Weights of a small transformer language model.
Size: 11 layers, width 512, 8 heads of 64, MLP 2752 GeGLU, vocabulary 24060, 70.4M parameters.
Architecture: no biases in attention or MLP, capped logits.
Training: 1173M tokens, 8950 steps.
MLP neurons of a small language model. Each row is named by its layer, matrix (down: output weights) and neuron, and shows model dimensions 240-335. Each number is 500 + 25 x the weight over its row's rms, rounded and kept within 0 to 999. Numbers have three digits each. A neuron's up and down rows have the sign that makes its largest values positive.
After each neuron's rows, "raises" lists the tokens whose logits its output raises most directly, leaving later layers aside.

L7.down159:495502507519494548540478535481479481513496527518483495484532502515508468525503487507509519502519519466464526497493487507553477434437533496522523468481478481478483511535491508526558500498529535493522537519481497488477500507524475538456503528503467519488503485508513503526485537507503487453
raises: "s", " in", " as", " at", " ab"

L7.down200:475472511499506531524501483466507513515491489512495505513508501486485480467482445499470530462540508497482483505496517491533521541463471501478516483523500467505470509502526530531520427494549483496541515468495535502469485537495498491501498492518485498510469488489503521493489544500483468487
raises: "1", "2", "3", "4", "6"

L7.down997:497492562510502485500503509487476499501461486513498469474511429500486516501514526533493477527498520457479510526574490505474466498486473504493502450530468477545484464483476512486454460488474494477506469533505502494480502470502517508526519493475479489488515528507535539473518530504515513482
raises: "'", "',", "'s", "’", "’s"

L7.down1555:527527507514522540469472521472555498516522489495425513431502449490505439509522490493510524523550482494495482499510499507502498523470538449523507488484531459512540497507510533464500523499495483521488437503502483498490508486484529518481435492514480509481512498488454521481504529524523527510
raises: " they", " he", " she", " we", " it"

L7.down2477:463499492465488524516489515489491466519499486516537509483472508496495512504495526474459506496523517534499496526521482520517497539508540505472468427495521493483505486486548507483478515493509522453557495474480477519486492508472504503496501524483494524548479498483551483480489480505486475550
raises: " of", "back", "er", "ter", " Of"

L7.down1136:494506469513525522503543555471465517485517510494510513502561478524503529541500511502498529523564488513498477515486494548518480502455475512515515537517491523454524476519526486485473490512538500513522508499511485497533484452483487483544513518491519480504510499519506465463453518482527508489
raises: "ct", "yl", "yll", "ethyl", "ym"

L7.down1556:533511518492493502472503519516504509496477534478462491520568515493479473501470473507516536484461498525466452467502534487517485499492492488507461475482503499543473498487494498498502503493530534457510466523498522530496462488494516486503482513496503484480546530500537478485481489502518508473
raises: " a", " several", " two", " many", " an"

L7.down984:518489543524529510501504474520510512432512507514478488494446526500513514512500458532505478513487533491476507528525473486522516489512506473513429536500497489515521523510466464484533483447527499513487488493498518496515530460510475509481483529549484527496533507513524545485515483488526493485
raises: " a", " an", "al", " their", " his"

L7.down2270:499507523544506500505507523472486485492546546443553519483517499506478542490493459533530524493490452485437495490539475507491501510500485457490474480519503486494526527452486497490512518451498481511497470483451494486543486497504521512472452495483491511532527489464487542500501496480451463467
raises: " an", " a", " their", " its", " been"

L7.down1764:489482499494514509498470513498489523466513502485462515481529491517517516473519516416504493504498495515549516478449473461500509503524467551492517534485507406475520482430513509463517472513487480498491496488491455487502471450479523488519532520505502540504489524428482475524517535482478476502
raises: "{", "frac", "left", "Big", "pi"

L7.down1858:500501486449523528487474503490516510486514468510495458483439495495501496514466469456462477466476479512478524500511496467520466500507511470493524497483492435547473459534491484491477429500524494494501530479491499421447510508507462483492503482522503430464490530481551485525546506515508504495
raises: "'", "’", "z", "og", "on's"

L7.down1543:460526505528495470488482506540501543531571526528486480489501566459499500539527474509477486527470485541482516496555528521452491538512466482523498483511477483501505475512480471502519517514521513475479517488545559509507504491485526479468481499473552465482491498482494509484501507521510509476
raises: " married", " children", " child", "orship", " daughter"

L7.down1651:492488491481512504473462481510471485496456483513482505489514527524487520469469494464467488478507491490496493491463520462532511524454498530497496490500492522450486531500500476523525527541517514492484540555551492477483507509495482505516549522500525515507474497474472494466519511505510507556
raises: ".", ",", ".\n\n", ".\n", "ev"

L7.down479:529493498488495486519526528497506436511475512507548471528485489513480480526484477486450487513473504472501547500505524541492497489531486464492485470511528504529494466559508528506525478473531483477498484506526511531531473496465480479503543535492510481488468478512487484543452512489471527527
raises: "0", "00", "1", "95", "7"

L7.down138:463469480494493490506463475484509457524479513553480535491495452475488510518526498505495491468500541483521478519507470467463474438486536503520501508437485504524474551547511530476515454554497491522500480512489516518492529484486517491526521512510508481458495477432510493520487481527522530500
raises: ",", " during", " that", " in", " for"

L7.down731:483520536496525510495498492502496533480525509539514490494495502506485477497470493453524519540521437485500489491498500494509545499543522497533494459516513470514482445503496468522528469497511485490506488501533512490487507523535559509496482479544497514468459502492474525504489512417497522449
raises: " eldest", " child", " age", " daughter", " son"

L7.down1428:481501529491467472475528539482475386522520450487515507533534491483488509468504497471492481492517484524484516505501449504503488506477477477518472480555497473461530515518495492491494473456520509495471539522500490466511462523493474499514520490514492489509497478532461538469474487519491491511
raises: "2", "4", "3", "5", "1"

L7.down951:459483467545492485524454502497484529438469502457502479505514517481494495488472556552521472493472511489507488504474500463523500501454463566492486494498511466533495497507483498521543464479505506486512528519538526503531528481520504480485545502518509545486493530464443541511529524508490493494
raises: " |\n", ",", ".", " |\n\n", " to"

L7.down272:482489486517515511484442493530505471486485557506492518527486493483506502478517524528510495505487488488470521497513483500496496525477429483493493512520548512499525509480546470524545536509514519530497536465493486507462519445487468514481489500502466479559527495523527521511476434513494508527
raises: " leave", " commemorate", " offer", " address", " advance"

L7.down1669:505508483473516532491522494493503515534514513496516497531507471492452479478529488487497469483525475480421476465509474452508536491530504532472494518505519468469477496504479468512491529522490452548503462502505484494552519495511537498475521483460497510508512481538514500450483496468485520513
raises: ".\n", " himself", ".", ".\n\n", " following"

L7.down489:481487529439517473512447483536538479504483491533492485515535510519544498474495520505459517562506465485446500489494517462503518503489489509495452513489501537519505474460497487516490522458486465497528485486514489529503504566478530511509496531510474522509474532518488491513537506489501488534
raises: " of", ",", ".", ".\n\n", " his"

L7.down1357:543490492482512534483514450510516533508450517511478505511448488520468506514508503536481490467489517472538479482478515531492463503525459470430474484522493541480546492518494541512524529500519476481483517525508507546526467501532489474507468487563518530481558516534484486461502533499531457488
raises: "ness", "uer", "ues", "ue", "gy"

L7.down956:536530524505472495483503526443498474543525513476479494489536473517505524508561469548530506492481452458479526503469469514519434455476505536482475457506533470496498474548478502523502493520516487508492447521472470485499478510484519478512498531481466497464509504516526515516492458525540539505
raises: " they", " it", " he", " however", " she"

L7.down1657:502511474470535487462457463494478527502550499518525535512491526488514520487479508519525511528486501517500506477501529505491525492509519510503468479516545463478505518509484496545497473457516501478462446536485546474528494449459502547495452485483486508506466519519514447530461482516527512513
raises: " himself", "ologist", "ician", " scientist", " historian"

L7.down646:509500509473511477525459482527499527470530518505484440555489541508500483519530514448490485455471534513490496477501467531522526522519531475511518462511489505504507504480468477515533482499478518488487481492541501500518500553498520500489458483461527531511502508462486484450527508505497500489
raises: " English", " Spanish", " German", " Portuguese", " Dutch"

L7.down317:490510533508486549530486531474541507464494504503500460484522474460485516472478496533475492476484517482491536537520476472504511558532530516462524540490497482511495491442524461523478523507495524484514499501504487555502472497512462476450513534493498471510552518501513495490516508542454544499
raises: "'s", " are", " were", "’s", " is"

L7.down1487:476520515504478523492456492536524488540531522499492506458516476546493503559525471540504490509492500523481508480504544485489483517495512524481486515517504450508578511495458499464495498500504484504528538480460499523488485426414536544459481525522488500470529479525506478491502448519475535462
raises: " his", " their", " the", " its", " a"

L7.down1672:515542454494485498511453480453482483513512501547479500485508477479511491471532483468510479476538505510505531501501467542481524489486505513511472507490509502454477482516498470492471508460509494510502532523461522487509515522510470520463512569496488495515486470519492533512505501510532480480
raises: " in", " on", " for", " during", " there"

L7.down1431:479514529477529501505485486468494556518495520530489500504487493488483473514545480515534485503479480496482545490471491457537474473508514520497502477537503494505494484513488515517519475516496507482481415532460518475412505503491500506520523498475512534532488556465507485462505532487485516508
raises: " they", " it", " you", " when", " though"

L7.down2042:481507521496462535477470535490492482484506505523538527460473494530465527518492539506506478500500505496527497509468531485524513496540527531469495524553502529494521531501492486469470504473515468523572509493498517487518492507530501530504506514498490533497497468531506521498488510517472538546
raises: " of", " status", " aspects", " appearance", " Of"

L7.down1210:495506434430481491521489479472469407486447497482524468543475518530539516467442495497510506521489516463482476512471470542509506518464483518505518504525562530470516485479497504460458477476527505495511497544528493505450472512550528511458505493469487516543419473514496487486497498503494496478
raises: "0", "1", "3", "6", "2"

L7.down1984:500489532512495449493485485502505561471516505490527496476514521501479496501463498492509507473510476504487484514474554503474513449540512501476444524562484489482495471522556495454520473505515477499480484527500499498500502497523487528491519520505462503513495504515505485484473495481515552499
raises: "ge", "ct", "ty", "gu", "ten"